Weights of a small transformer language model: 8 heads of 32.
MLP neurons of a small language model. Each row is named by its layer, matrix (up: input weights) and neuron, and shows model dimensions 160-319. Each number is 128 + 32 x the weight over its row's rms, rounded and kept within 0 to 255. Numbers have three digits each.
A block is one neuron, or neurons of one layer that tend to fire together. After each block is what it responds to, as a language model described it from the Wikipedia text at the highest values.

L5.up270:120201109116182084110131103147100139173067095120137166211156100082121104232188084159170102138065073128162165135140116178149102138117130129079130156148128096099090176100122163136130204148140164110081096087088131169103119122151101162122205104147176104108129124157094117112059162139143130162107113083100143109153131129108118145088120155119174069115148163136148158145159105121121157137145149126101134107109133072109188155168154096174182090101155168116081134159098107081166194133108089
Responds to: Word-initial "ad"; "on"

L5.up212:072146080097103112134097149170109145080094105134147105110147024173212148126096112139149105094124085150094072121107124106134119115179116112139122136146120117185135186154125132161137147097153142122164119139128145081141117091174138067125130113132105156130090086154137124159126141124133169126088141117123046137124194084101125148148187109120171058155150136124100156050122167142173192133098063080113126170141117126117090082227144139101130124079144147158150136125107119134149112151165160
Responds to: Mid-word fragments, esp. "t"

L4.up125:033140139059130171152141127181161148161102105102127186146160176141190144165110185130131175166116069060123140147159170083144123155083151114139125125062111153115126149135121075082073120125133121127114124105146135129131142148146134068086159148107148212192169059192197102160135055082135097076200135085140128114118190164139121132104125169126120095137127187210131115096109099135113106120132107120150135091203116083139089153081111058192088125173162159120125118101133131159090117117119121
L4.up654:178124184150109163224156065157111133147188155070147092092169112130104132137123152136130066124118111114062145098170069087150110164236186142142132122064191094131091153085094180142082086142135080110130142155140124094094138138106086116107103191125165142191102117130117135186109136125114149187132124150078179141108150114174131117138085128139059121114121154112130101117111199101163101085122055070105160128052134178126168186107090156117089138112083124156118095157164142141134116090170106
L4.up682:185094123138108133064155151094126080116089156058102121166135163088177142152106134122137107098127133176158121126092096072159172141103132147157124081129147183144102132178103177139105109074097121130171111105191138154099119176151121146112157156130178192201151105143060162115107174154098044167076086103123171142096168139167138156120111183120113157129106173115154174189087191151110153160097108093125132182117139132139096080062152153137146127169090120104132120123134144119104183109048091
L4.up865:135117142138161116170142181151172123149074140076135130128109173103106128216146158137102121143156152113113158129139077066107084077167186141122133132104120087152099146176136122086140062200125111152128108150144094162122212113171106074082180084123148237151159120185089101133121154145107093141113145153178137147128145096133127205056137122137092117096174204142162129154069176154113071110172089186093111110123120153073111197107112097097142092105148144120112100162133132146096120109148112
L4.up1038:217127160070086076136120154180143103072088100109127111146094159156156116161104110135145113164083083103102198184087146117120077129093175140136112152138175123159113095094150157109182098175111168124118142131159153116149140077160149115165113078122123150086163123076155059147140155215138134100153140144111082132160145094135123121112145080161125109116170167149116111138087140118114133057106082187176134078126140142092158179140121119116137112090106122109078132181115130123153085113104132
L4.up1106:142100180133136176074127155175087086117111111154101111177128151170079108136206126116121118150080114104099117137102115137162121116152097145147129144129097110160089109115114075158090197140155157052140134085121107100121200121169152106142098112114098126162175130094222141156143119128123151085174109142157141142154127178132123098112105088130110098194123085100155115135129100117198136097160174175103092127126085138143131104102119139202143158087091128154164114153111102133126101131050156
L4.up1136:120094179176126126082111190193127026115094075098139095110180161114102149139194110126126103133139132109131107141116141145102172140166148098107133129135146096133131174175150097094127113055150119151124128122167145115124100159119126117185118123107122183109113149080105098143054143163134086071078081157108112126106168142135125139129123097195121198162114144125130134134114121142135123099102187078223155141158145071157120148082144147130182113160126158083138119162200145172071113125132158
L4.up1263:178164170094106093124121146095169159112125104130122136092066138066155124087132158118116102106090123154126103089178147104128153169124146103175142146118123154172185083100126131151131171161109156148117092119177089130177147108099138119128157150143118089163172103062101073115126072130140077115143080116107189125107175149117127136076137108186115146064124151158102110162108106179103108110065146113166136112068110101106169157147136136059081139138145144067196105155208154119144156111037190
Responds to: Clause-opening both and commas

L5.up242:174139068152190115123139150093187146186059098102162166089153113219126125105112067137103144141147071166150144176098124136112107124131217120064126118113159143155144185160115083101149080138127135139109146142095143117109105185123108152125147168094086111084114059151108141169170089168112104181021166102170145132166124135103127080169142146087168148109130074146124111146109047090130134079095118163082061119115096104130077084151120101135149141188081093127142104091105131112188170099071151
Responds to: Table-cell digits and word fragments

L4.up160:171081177140087121123138111156046170123156133132151167183119118168119086109152160126105101134103093129061129112183108098144096162135165132163134092110125159099154095121114149079138081137135146134087142177070136065160179127098142109114170095146153135134103079164143152151133182125130112124093146106128153151168090091083111129170150140124076099044138113171107088120099143131143133090140065109113144088150141092094166125094202143166084103069129122122071140133119132097089145159174109
L4.up181:083110127097119112095122072127098103142137107031152142101080136178106079140137057127129126123127140138178151138103107102136141108111159173164120098082143118134125135108099117106083044089147110101131143196097135063170103120112151099133133155125120166151153139136198116218142067040118134107136134132149100121147064102167114110163119122126111184139188139161101100111079113096183144112122134161114078132108116184066193123181095151088158134117131110110145121173105118078130096055093151
L4.up238:130150135111127073105134114060139116143132132083125098131115140115165145178101107118103171094136168098177160156084089125097143092129171157096129099148126116148167056115126181087130109146110124126193106105162188176118146110114173109127103113108146130085116075128138101147115107121086111154104142123099124135150137136178115191170128095102126154091130134101106108201089113152105139153130118134088102129126124158083124162157151159141145104103145110093105146158087136152191047133109107
L4.up362:155125123102102128112128104158166102115111130100136139119120157099146144179145140119130109161076175161069157150147129146124085125100192167154124025119121136151159106123120125124133136153186074125155116173154145075136168186188115078076174132094127167085113093122101134166162091119129140152141135162102078113165120094140125135131147158072097165120140128095116132140104166087165177139115058159121075093061121097124101130187068158060167147110138116160115082158110116105159089105060103
L4.up910:142110131115104128157106080128129108061099087182148099123084125107155143139148077117141147129089109112085171121113153121079136156186174089156125152186110140152148090085163107095100171081176163140158208147079182175115103083151097135134092180098105096142137100140115082134137094208108123151151121134116131088135122090125125151157129114129144199165106139197151088061086149179074143114100162147106109106179150093079122139096108086114094102128106211074086083134121149106145161111182100
L4.up1004:127111122143120092164101099120125127088131050163108130148090116200119102117046127108112075156113114156124099150158155121118165140099098130171137124152108035132118096129138121099142140106159108105148171078097133075121127121094110131131107153144121094046132151145131144123104099140133141133135103099081031132124125129135135133178130122098152147059133045144129125198111080146136178143127080066178125109177195118092063094175159162118169186119108194159110125133135114121135135127082115
L4.up1149:053177104172150134149153146099144125137125114083119125157112145179142120135163087118113127097164116116083208117074049090180110163088146155153131138130081131184149098186111162101113131108162103082163117094127115082113121160125155131086177107095115122138151124087130211158137140131125156099105115117120134149141098112096132085145115095098151134000122142079146085142119135145119073114153143135082112156070094170070125187116151140165118100106153160145144130168121147131169120130150135
L4.up1153:147097071114182058138125125129084104072166129147126127182148116108103091128106182126160090116098175141081121094113184125121136144165184107169122100089229124125120121148117137175153138133168126166145154133106211096159163116191113155146108157145109149164124168148099145136104079115115104175160105130159128106141100126143127160219123110126129178206179099192146135093116160150098100183080131093114095106088140099092156194076084132054122125154091165172087060125091117148164148122137097
Responds to: Token "on" and prepositions

L12.up160:122112081116165104193122138132114086105126136163114161195074119211141114113106114115155164152175105141161159098131135104152089171175116170119126178111155142134143130071122152118133115174169127149132166147149067132111137145111166119086063071106204105096127111106139142139134032059105150185215135125058094108123133099108144103123145121152167210161109147134104145134148181178090122101126097117152136196098119103123113086118163128108155207133128119096118107105137137116098125157116209
L12.up301:148157159094163043146155166100101078064136118100145086130114146240097104119129154136135127147135110122149034089167158086108136121130116135197128160137084125173121109136092141105136099140124145136072155094105104066123085125087156178133218133125161090076125128116147090104137151089129094151083133133141158109127139117108109139171147200141113071122097149107107124119132139123152115139071042087191116105100124104153117067093109121153145140133115114130150108128194138123159074138133114
L12.up415:119042131126148088166113124062132098108154097076137136162127128164160101157100166142115120147101095114124152089082114172095055161133177124118131103123133168134142183084144139067119121127165149134097148096108106167135052184136149132099144100143080038146131116129172111161124117051143182141196149121111133131144081107156140048156072114119167133128139122105124107115123231154120143137151146118158127137112157167131163109153136177113172173114099158076072106155121128110143116165096082
L12.up461:164126148124169082156124093100156088091131081087118107231082154168173134110087174130121130141146093149113129094144103100083151121222151104139125120132064128168155124121137149129148112089121122150095130182111092094126118134092113106120136147136139081094228089090164094127150152088119163207177101115163121125137124114117134119116180136072145086192142124106126104086168148133200128127116154102149083100135139127133153143055105127137182153136115126114125139131093149114115122199090176
L12.up494:102119154112126158170138109107094114112131126143129125113128070153086111148139164126106110146162119153095030127102117177109178156155124080166126136067128156162151122146129139100124131138170098157103127105147170109132089196118114122128098100144105103147092153116181076135140167099123086180098126119148136135074127111138122182158126180108169163136148112083109070133179097149132187146109147068145115119101087096115157149115160139131088206150143190143115169098094114143203145146105142
L12.up517:108118126154183122140151076133072150099084129150103105172087185141076122133096127157126174192170080140150089083152112132140120160160151110087130116133107126108105147089107094129135118107164076169160097104137104124150140174102115197196111079114113143176133079083147129116098104042115101124128143168093167153054122149115125097201163133107131105170080159150134150073145152135112163140141141154039144087143132150137161096177132097101118133126139140134090158076149125162142133134082143
L12.up566:122142101097145125123155094145135085105141077105135129115092127142134099193123183134073100126201082112098090134146128164125124111116156077164121045153129181089159155137105171115150068130144177196049165084088099145094122102133122143094109119167097155169185115125168073168203134102128128170186147114140188138189128139117142090152082112128108104067108096063103106193124116108061151106139140105113173138086097121119109119068111178106143138134142175117070095129173128130168112127100100
L12.up936:140141150096141109103131141137140096112156130139111140180097181209140131132163080143107102126081098166138135085118144138130162119155143084136134111188128106149159130126136147046106099149187070077176210138069182113138118161148138099119167084137099133157070130159123159077081135116115113210116077097126110130135180108152127104120174135127155113130132131070104102158114150160161132149123090145118173159076091165150154169133166135094113164195121120133166140087124123154110133107106123
Responds to: Preposition "on" after clauses

L4.up199:028167103117131139111124157117120150115132060151133105138090116090142066144165159162094091111073107179146144137156144085131134169151153146090122141119119169157100173092117222143102109100200123125107144108106120204158140177172083084111125122113132121135147135155160101164123131116147138149139148105152148094128106115154114096154155128130112082089135086160117112107107150112153134129158134166117036185088087092123153157157107173106129098165148139165094099137092115166185162088140154
L4.up205:122157093124106162130106101077109180138181095150116096074152132159169086140139193124122153147082161194116158138172124141156105133113124124095132106045111162112123050141107081142125186150138119154167131056157171102107161084114165123168082096184109139126151145065105108138137141130132147152185148141117096128185081157153100117147168114080077123108120134126116129082119119117082171160072040142131124109157090121160149198125108194087140167120182125151134150131125135141144106147102192
L4.up327:140123125148129140116115126128145101127116124157131101087104091142068089018156142154143140119107112161161202143123094083110162151123115179130133186158162126118129143092119149141106122138127041170071142171212088110116124234142131141112114109162144121084088101137103103182140157141139134198074115165159193126112139143180125130140135115108195095101129111173142141085155131163145131096172127084040118135082138152116088158064125190125122107120167144105079128116141131161124208131096125
L4.up416:098160172056135170133126161067169189094080152126098134125167172106185090097152173092118079131101094091075171143151137128126113089118152171139130145113124159147195105153151145128151089197183162082116083139154099142094176187174118174125155075134140130110122105179136162119120125115142182194144141118145126128097156135104133143081186168110105132043150124130139093128053110152028132151187121048094148141110089176121089095097126120106134126120135163090147113154065116127143140131076080
L4.up725:135145115088061141091115172132142172083125126143138094076156175165127145106141135115109087129185092167161166148170066074137057168144147134113125130097096113122173087115132153140143142152108171180099160111085099157095141132098159126166096089141124168100171113132075125078123171122143156144067139134148080123168096128102115168007131063067089094059126118153141123147122140134080150107126032110155147118130082157100139098112128083103102105094133086120134164118157147134069130138098164
L4.up802:135151171108182111100106143135132126090094142134122141143162170096162159059137218117125087119108116099095130133155151095132162148125100103064133154086160104121166132128112061175152170133121150136083091071178115159084125154111140101138122154106133156107146106151102082066159148064139169165203103138161143116159151141130133100046124138107124089165135117121115174177107110173108146112122050149107148143158132115141047128102129124121105130139143147133142149113149149130163175143139150
L4.up811:164061148086092178104130110122100089125099092221102185153146160109130120115144129142115128135092066148097190163161093091146128125108154165163132070113149121119148184144128152137095108137128109137142184111148152096084136169197050162172131116076164170128142122189078079089155120132125119190059143159127193106173182109213131132164098171149084079142104074143115120140101113193118134132194105091134152124108142126092150110122122107072114160106112120166102138110113129113101119115122106
L4.up1022:160179066131132079104103136155053174091094186162095145128111115171082166090138101130114095120140111081065165127155171051117163128095131084119142143084160104111130096072135161138124104106198182165077142085065096120112121166161082134148101117166069114121094157180122151112127144111137144086143129172082116139088117117104136084121120102128166097073136095183147087114159129132110144138151167134120144128072136138170175184170171140144079121124147148158103132089130123165121104116101146
Responds to: Light verb make

L12.up47:106153164159118164117113105130091075107156125152127141147120121112133124141110164138097111112127136159082131153142090215084154161098138100163124118083154120229115089135139095123118113117074132124106077065033078111144112116076093141144109131143091069158154123163123124103117112148140109173044145165094169108195107189120130163194143175057079078129141176100110145078126080099091136102126192118130152117168118099123146132118131108115148180103115207092127164175151115165160097141135082
L12.up195:145133098129166180091121157177142081130152102120109133131113156107123117158124127137148037130195086079135128141133144136118157141129128138083127105123128128173125143146141096136124136102162107181142104130114137169125166121078069124181095123148120097145163142068142111098118160111136181190088192112132201124160126152163131118186110169132081120159103132121102141129102110127153125132159188156096120126163131161142119161104082068107090195153146170105177148175077120141135128167147082
L12.up208:178121121142160157130149056063135160131123091104137195130079131164103096164144168136130192101118117145153183124155109165151124157141101134159133159105185201154205073133133122058120159101085141167088080081118107129140169097126068128125092099167143084080167153107127162118102165136122131142144102110092160112139172134174128136137091149111094133180137128101132137159138114129150185079096130051094117129184156136162165141174134149122126101149187191136147114110169140158152076158153151
L12.up758:124124127138119127114150207126091126186156092063121092118160155146134072160167142130144106113160131085130138131216131142143102151076122140133111128106124138090143195103128113107104156152075093118123175129144125157123185109115087152101108232158136138058156071091135140079180125117136142122156142155108104149139138132071119129107067201104183172102149113130126185127122137090143104107083115073128118177165096165133136093120124162123144128133151139112117118131132140142127067189096121
L12.up820:112116138134128199131107204142106074130121120141134122172167111118082164094090141143095130134154152159116107160096125136095171062058099158130125042119090106119144129159124095162118139107131070164106168074153112140152157138117140161079078043184115203096198109158168130162143150158130140206089109158130083126112132128089120154106102196154119122119087102144112160075155070115138105086121145093089117097123094171105153087133095112070103151188120128145138174156140126149134136075050174
L12.up991:156098085056103126151127103107118133145134189163166140083148098129107157157168100107157120112177150134141112126117156094139163139156118113127134187122176197120136097180119111130079169096128100077144065154128088075125080192118127085102159129129108081123153076123180169048140118156126123104151145127174138114218125137146141144124095146140156102190171173113153137142153090153100089123116176141101124125188154117071105186126087176109071135125068176160169071130126121108172091139187133
L12.up1030:218121130085105089168129173090199115074209134081108109165112187134135109091107140158157152137133101120111100110133118126124070129160123126145107131154053133145147135197107126143124092073153115147112131156115155092137121076122203097096063180135108094131161142130078126130114138145120065145110106116133123155139107113089118121097138128136169132078155165115099157146166138149133179149134120114120102149072084151176147155071240153108182103135151211108108110133158150155129113104075179
L12.up1211:151120144099143131159134103133162145138136156095176159196112132115153180146090155129135131107139123168143174163083150151131184151076130129126128149100050139149192070166177102126099148094109143168115122161106072131136099149150109128104066146144130087129145130128115118119134186152107087164104161155112127138172092163126135171137076195082137108213176146104134089143133121101118152128164151025099097136196094156143178185140087089137131135129110231144155143159127138095162106151139139
Responds to: Numbers in tables and dates

L12.up252:116155082091154041143114113101122119095140143112118125129057104114207084118107123140152134161092106090124188138122140168107144151150128167179134163198145115113147098119147190151095116128136083136164087177174149137124082129095114116120085143119133120166175096177121138121098116121133109112128114104093121126132070089144127160149096124120114120063162078131134129109125199162184092084131181106102139168147126058097140114142130122139150157121180145173122169130165123160164129140175142
L12.up313:114092089065134079118104108168158149122128157157128089090099067134203104101119110093122184138101106133112071152123161092132155152156082150126125093169097069045080104100157151163165110161153173051142146167120120095090138190113185088081120136107151154114114113141075131079182108091124118139143115101117093154140130108077128062124048125143185169085104125153126107173135092074134150145149164195108183191109140045118095203089111190191176129132152164114140084119123144142106149122115136
L12.up535:113056114089169105078120083104109160077133130116128055145083145103117124145092149115128110144168138124107124169144123117138148157133165112148140174096137157123195078176119127164124134133130127116172055145169139124149071168140141119097108088126091115232131072137194196140128195140142103122133123115096103158124097082168144148136082154143189155189118132147135093125158130132121078117147185134109113104154120124104133213070147153060098131172121205192138171122133115086160122119129170
L12.up840:173096080105107085112141127095140118127127140128101144132057126137150146131138183113142105144170125121130115165201107120105134157107109080083116119143111144099134106196150072022115140123130104119120131107140100159121117118194045156139096188100119020109078135122153169108135184098130070134129123111128115117169129125177126053169092177129167170168091093163100159115120193198124126131115100099150116173054121123156091117153167197091147161089136170078097124136140129152084095117162096
L12.up896:118077114113093213107118093084171126155108095163127118113121135093110148110121132138119138128154173133101173174130107139115119176087110218140124105106188196104095139142155059121155174152060143099120109124188139144127093166147152140097100120178157162104094092130117177131076152145132124091100144130109091143139093116183131185149066074155125096163096129210140135084142087110126124143146150137097124128157065085146195148138125085087148171089183243105127139141151132082135112165129103
L12.up902:080151117081128138092113167089114129170115119130113063127090121142064123081121138145092067145195101166187117142169140210129062106108127164135119126140155097138135123114112163069130149156133086152129077163182167158152146107139137196160043134169085133109129085132081117114079152065120069074120068069125125150123088097171116132204133178169145121139129095149118099130131157081133095146140152167110166116138112122160141079074084150122132195116188183102141143160120109151152165111193157
L12.up975:151092148128157131108134098122107116058127074075131098163060152169105158116084176126142112156109077135136128137100125155122137148116159198131123102145089105172140129229145168128132111154142067142120095109192110157145144102157164142154148152163133139163122137133141127185132178157143119103055154096122091121076117094172125116145118148144154115170086128153130101046122179154143129097134088102116136095119105091119090160079157073117183152167103148065099129191129130063116106125097081
L12.up1137:111098087111113103187122141149139084127144139128150126111097088069130139127130188143096101149111121099108113107198119129107139159143171106149140079180149129100096133225138130125136177189149085145159072124100127114126150110147148165102090171189121109094126091138091176100108072087126092146115163102143138099167128124132127121152083109179072118094129066104097139052134210098150133161076160024163103077119157089117122108115057140124143135130155174093119148135093125094157115107093129
Responds to: Split-word initial I

L4.up32:141121089130147189119119159147155121136127171173111155090170140141167131087091123136133122156141128122098096130196176177129131073097104130056126111140168146110131115156154089190144128076148117125118116173107147145123095130161100166110132162081142153078131145118142142082140081125129158085188171113123066121098179194113139095073141144167149125146111146083096156180167102180123161149143132137149156184147146182111106083148120082115204104150117087114179141117133111099094120132092110
L4.up168:158149131204124183108130103122115108105118022158123146128148143108142149173142123103161117104110153193179125116136147134111153159144139102144126140068121144105106177153166044155098102141204148146137122144112159168097153106159158186125139154135124148153139176162127123108127119194105064102106151091168117110096100116131136126075150143113104121166107168137135085094109087133108117126125137166159139124123111116135166107137116125091180122152073053109118145108109123129084081095126081
L4.up252:137139110181139144166119103142149070073124074133117112145187096108122088125093142134156118135206154142164078166163111151101107140191130115137106123114087088100129096137118115114135179146132084132111157157125158111123159158122111167211184176049133157123112101099108180133146094133143100138049071100106179112116172096101156142142147155129052146138154103089103165141128149108119095153111120143133123108115114124171112129114130096165197173131126061179167091131155137153129117090167089
L4.up285:150101073103154101125139182089103101152133057105138153125106109113141146181178114102136133141132113137219069111167115131131110153125180154173121103143109137180178119112161107156127081134166122195116140087120097093111152133143077077209146187121155121141121113135148164093114107152133057109085123133153099114104134104088125137087131157129070159093069154104129141141095111092152136132142139115164124129125149119099087117139125087150147091149108106066147097130106114033073108121136083
L4.up581:075134101126120110092084153155149037062136106069156194159091140168121109160080142137177110122142140130131145136120118093103108148172132131151141150135098110119091134146110115155114161171181069140095169148144144068161159066087157127153106142180082172136116144132069122141179175106111060153130122134143103152149126084091131155125129127141148151108132085155109075161114181147135153178107099142158090102151139173138157083120157132088150148116101125151085120197133130120132155123136085
L4.up585:106107146142082149133122168106162134104129089154102135141144133126171075136166161122093053137205136211106100110176204162124084165193140094122137120172153172138107166085154101122147124136143181188086145154150199125141120196085104112206106159180141112132124111113158123106118134140136093140150104140136093131165157096090131160123123040177146126102175108192163122114146086074153171126067127127137151128137181100154162114111180094125134155141150144115125116148128151104148140108092108
L4.up649:128142119095158059149130087126172118088114113162123156126155154062144145149132132144113116133131106114134150151136147052112114106096187070143128110124141095093139160086121074140119130141176115149115146159175121079077141111115114132158121164145166164105133075164086109168142092142122044172122087105123142116104124113108125187120123087121100127045115089116136148145159177135072131143111149170098082157164144116118130169154133075082121132127137118143145082114125115112168083144081123
L4.up1055:138172131189115148123121115087131063136120137145133088158134096103111199133067145143133200134144182178219069121135071130115111139124092128139120113124136181127073094162106167089140105105171125157129126141160166158133108128140147150131137074154125147110142139119110181095159154081113089178075114135154126121126181162105133053109096158097065141056139123099109137156114134133218100185134111190080149167060134141126147106147114133146127181140125118119100166145131134051121111134152103
Responds to: Small digits in lists

L5.up605:154134093106175113095124120122170127070131181110137201150111083091123099108148064134154074119097146175152122114107045113105118066128069137178122121117136058166165093128126150055183087168128092105083078133140180117121166081110168106113092145089143103085124092095161086106150108048136153109131148090133130123110098166082131133098202136113121120106101123106078083183116103176134158087120049136140109131122121147157111067122168112149163154138107156127149114152109143105080157129150148
Responds to: Main-verb or clause-break slot

L12.up62:074113106146137133177138106180140110170156132131145154158124234111125100109138116132115071139098103164149141109153112145137133145141176165132133106100146169105218125162145078071151090130140092094173102113083107106151164108102179113091148136152075164104192068097079190052174124139123051103147140146090109148142127140166136161150099121126175128134119156149103121098098120090112098131139163116087167115091106087091151134067122084070087170125187136146147156130149123128167107177099121
L12.up99:081135117151162120090149104172172139110114131112139127152091187139141066122152157161144135135078081162095141142085068108130133174095118173131126131103049134099134124083145180130150075127104159130135077104146116128163158142118142177121067118141099163160102094136133150129080145168117142123134123118094093122155135096122129086105083150091135050093210107159114075104137090058178133148095128065084145143092081066130135163119115180144140100109147160147166096142137137178129093170132092
L12.up168:077156147156103180142113097148224143107148156135114124141142130093157126157116129157093162111080083105096155110154060148140111143103113080192134157068137084045144130079133091099146149145108191126174157096088132148131221119131114134151152102133128110101089145148164138088149102129136175139158167123091088146142141100100142081153132101126159144112162132110145136088125101194096154157173103173123125113108103140160089115185126128083129106116171143129145131161133134181156079158112141
L12.up595:106131105118139045136117119100191203191047138148139092130109092150091101094186152143132094148100083141177117125132052167098153155135175156155156156128160120152129092158155088142127166124104021149136121138085125126145100117073167085165134119119095074176072168148173158137156160098112062071114139141186113112155130176102140090146179124092110093088095088151121145138124133152149135130103074081126146145100118121127068154075184113120151166116161138133135151099141140187102131113140087
L12.up669:122111094166124171133104093139163123127110174142137177170066082088179131106175133067112110128182085182183137141071097143096180114121079087114132135099093095136152101124166183184137071111101172164113139108026085111145099152098102141149096101057138087109105167169126133120118143126099142079193147115153079117160152186120143101147153169081176104120120143110127118130163094169061151098104137128090135109132154072105112115209099161149135122094095167158126095130104144115196105119164077
L12.up695:107151201106155088136133088148142095118130100130114127079095164100106166150141160113060133107090140154118131088121143148104188142155115105140121064089115132116122065101132115119136103121145166083149153089073088121182072141097157095101087107152114208142082130163109125108106193255121115167082103116138121105167105136176142196127091090124100080101115137104124123170095049096141143137131127091122123094110142155150167151136126045137146136125155138132172141107128137101149100143118178
L12.up799:074157097134107152103138174164142099050121141170136155171082133126125119148150131118141149120164146193137091070080044084103120126133123109200120136132171115073126086105125114121149124180100127126161168113101134132129163093100113121162113137111107095089095188144165147121114064146121115115208169154137145105108143138054119120158171136126141148081122110125137117096174067153115162140055177076155109143132159101132105178143131136137162133150103133138102111153161138180148098115167134
L12.up908:038136186136148120111126110183125123125142062098119177159079120130079166167153210118151180104148110205151090107122057164157158167154117088130134108123138117101119113124148143107112124104196196225180065165153085143152128090095095144164115138168149109197151107156160127079134169110134149127133143107139165154089177152138128120092134114156140090150113061141106136110195160187094156087104080099122075079136144085122116209112158160133083114157128117127145139147135137121207039134094185
Responds to: Mid-word pieces, linking commas